Weights of a small transformer language model.
Size: 16 layers, MLP 832 SwiGLU.
MLP neurons of a small language model. Each row is named by its layer, matrix (gate and up: input weights; down: output weights) and neuron, and shows model dimensions 160-255. Each number is 128 + 24 x the weight over its row's rms, rounded and kept within 0 to 255. Numbers have three digits each. A neuron's up and down rows have the sign that makes its largest values positive.
Before each neuron's rows, "fires after" lists the tokens most often just before its 100 highest values on Wikipedia text that the model never trained on.

fires after: " t", " T", " inst", "T", "st", "-"
L10.gate404:166088138145148115131145065155126116105138144115165110105125158122096147136107144121144151131099110158115118166152127119063103098140130127091110123123135068090073143131105171181109158164131121151113150103151113173155162141091142119091111107132130126120138127131079121135124099130114153152
L10.up404:127147127136138153129162160109101140136098136121158172116151153141122182157141090150160136083094150146146109152109124146140155125130113129136096137118151112115107148128094119126134099151121164142124129167157109153093133141133161107122149138108134140133150149157104136108124149151095086148
L10.down404:098120154110127096095143120130136132179113132123151150103098112099146103132110150136116105146103152136099116108087146076080131154167116102107085175135146167157142168085107136119092130136139146140154129169124123133137121177126137123126171113114143112143145157133123078104119120107113145087

fires after: " H", " st", " r", " Go", " K"
L6.gate82:100123133134110119139144110186140137172117112184144152137115146134112150156121160168126155128102104128134129086135113080141125126156173145126116108146145177162149132105143144091139119135124107147153156131087109144133100130130099142072139154094101145144130091095137143108154147168155124127
L6.up82:121112139093094151123136101136132099133118134183110086119141150108130125155129163160114160129138133148096121098131151098107127159168143094125123160172122138157140102107152168151150119090093131185126153133107081142165082106164117163124153169095157148137131078106138106119151112098148130130
L6.down82:186135114141127132124136114135156111133138117122140157135180165147151126164085158151149174110127126136132156136118086083120128105135157106064147145076115153116098174148130131162118106113106111138148136148105121172121112122152090148128123134131154149135150107134137137137103132129081138113

fires after: " S", " K", " H", " L", " V", "al"
L7.gate680:145139158132103150109089143106132111091111118171149143087135167187134136103134164146172136102144136079136113137158123135100113109127103105133135113160136100133137163105168154110159158117108158143130129144116149115138160138124145137099158146170108111129127150070131152109158099145154120124
L7.up680:151166148119078147121115133139151132148140140127120086126098181098135130148125154142077114122139136148123104096155088117121096132112167110115138113146136126140121123121149153117143140092107132144097165124116139136154110118106117119126115150115087176147136148106096168071102144078153145125
L7.down680:125124152167141150108126181124119163075168136160176179098051174131109143120092110141141129133144173110137152116160082131136101116118139122141088098133111120137141138125144122137171111156097123158144110133122136151143128139076119171154168134141116103128106112111073145111129135160144096116

fires after: "M", " v", " L", " l", " H", " M"
L6.gate217:151127146155120111135093169096156121092104144172092106098103130147128154058094108105141190157212163120154106115138155108105126168123115146115119150109113127147130123101086138072138126094116180139118126134083120124123133140120139106097144174132149122119144113107134149156099098113128117168
L6.up217:109136138102109108095146140119135122131117140112098128107105164124123168158185128133129113133131086125136163136091155172142121121137164093127142125143135090158142096118120130121123124107129112136109110086148107129115123094122155093154136180125155133163137167122139151141068175117139169131
L6.down217:138146119103125151137136152115107142098136129145085135169185103163121123104132139148162136181137110100167073145138135069130119128059127120127077157139112139130098133056135145131144129169113175160152110155095110143140126085066108160133110107134113097155146135136106133138123094139114064120

fires after: " t", " (", " T", " N", " man", " Go"
L5.gate549:120115139143151125113138103094131145150162182110081146130175128148156133115129084139122165130118151174171118105107136117158101123114132076166133137111119177146086155134136153140154115133136127127116159117100095134160115155126146130158130136166119141147092111081108135135157133140109061126
L5.up549:128077087120154094132163118098140157129155148087115115148152113121122134146136123162142159144131102139174127144139169112142111128126149167143131105109139130126095117115149167122149125157133123120113113112098086136135163136099128188087149157144091168140088116121105146118141132122116127137
L5.down549:144169159121117125139145089141156146133121120125116170134129130124160100115141095147138113175103170132153128092161134136127096133118137082087000138125098128132126134146112107166102137097131149142144145138124167130158131135118110127163123117123138124127120128130111129170143090133154103106

fires after: " B", " b", " O", "B", " o", "ian"
L6.gate207:104151111087127111133148117184180174121111118126137134162152109134112087145147147154084078107098116136143116129129106136077142122109132130133138150152113107128145119126110077130077124133161089112150158128114117096127118112129128087121113172119115125151101133190135117145141146135106099145
L6.up207:096132157139116140144131098118104108173122110143158123125122158118158100122113134163103123113137154117115176148110110154173116117114131132099128126111139131136122105145117122138131141131130101081096145129139123103145086130114074109127149137103073180104095108141110091137141139199132127114
L6.down207:129127125141093125149151119072099131114105157112138128075116124135131153145134165147143102099142113100111159160153095137160116125136114128110115128160098162072087157080137199115184150130099164137119154071157167117089133124131104128152183160106109142084121158079146149106131099104143148158

fires after: " t", " C", " T", " H", " |", " A"
L5.gate292:139129107120111074156121094113116114089130108152131147137082122109115077070124114135124109123111106110146138163153093132120174129145156115096131142143149089121136116139085122094147126098103134126079118086121122164129136089148161112095162107129104143131131159134154135122154152098140105124
L5.up292:137141127084108121149130104140159090125135164150125172113091140137157096121099130150205162151120122172151117137130177131165133149158116107074119115156171117128128146159136180126104127103177115101098122096150108143141120090122124150125139151090142142139132140135123139109101131127133149170
L5.down292:140127148120110152116115139116138127073129100122112160137164111147147120107128161139167145070110149132176139138142142117202106125094126081127000141141102152131136126118105113120142130111098156098134132089168099114108135145105114105125129119098147101077119163110151135154129133116178130100

fires after: " t", " ch", " T", "T", " D"
L6.gate398:136094154118162145107126131159125143059099113088131171105119125086095148116096117133134117150111134116127123129145132119106134129103133124094115180130132171141110166171147161114122153129108178147109162131102148125144110114089171114128141139149128089129128127068152150100111159129108153137
L6.up398:115144160102094133106151111119095150169115162132158129090115145127143170170122114132106139120127129145117128105125158130132125163106136135115122117099125103141098164132086141127139125106135130138132094110102138173167087102111158166136151166127142132137109094149142121166151143170110140166
L6.down398:105148153104126148143117139132147126099146167133145163111138120111131130118102137147132112140100128113111142125120145147143158110152136132112094113156087128169142130148104066140124120075144141123146154147114120151138140116121146120173130161139122107120128080103134098115090126106153148095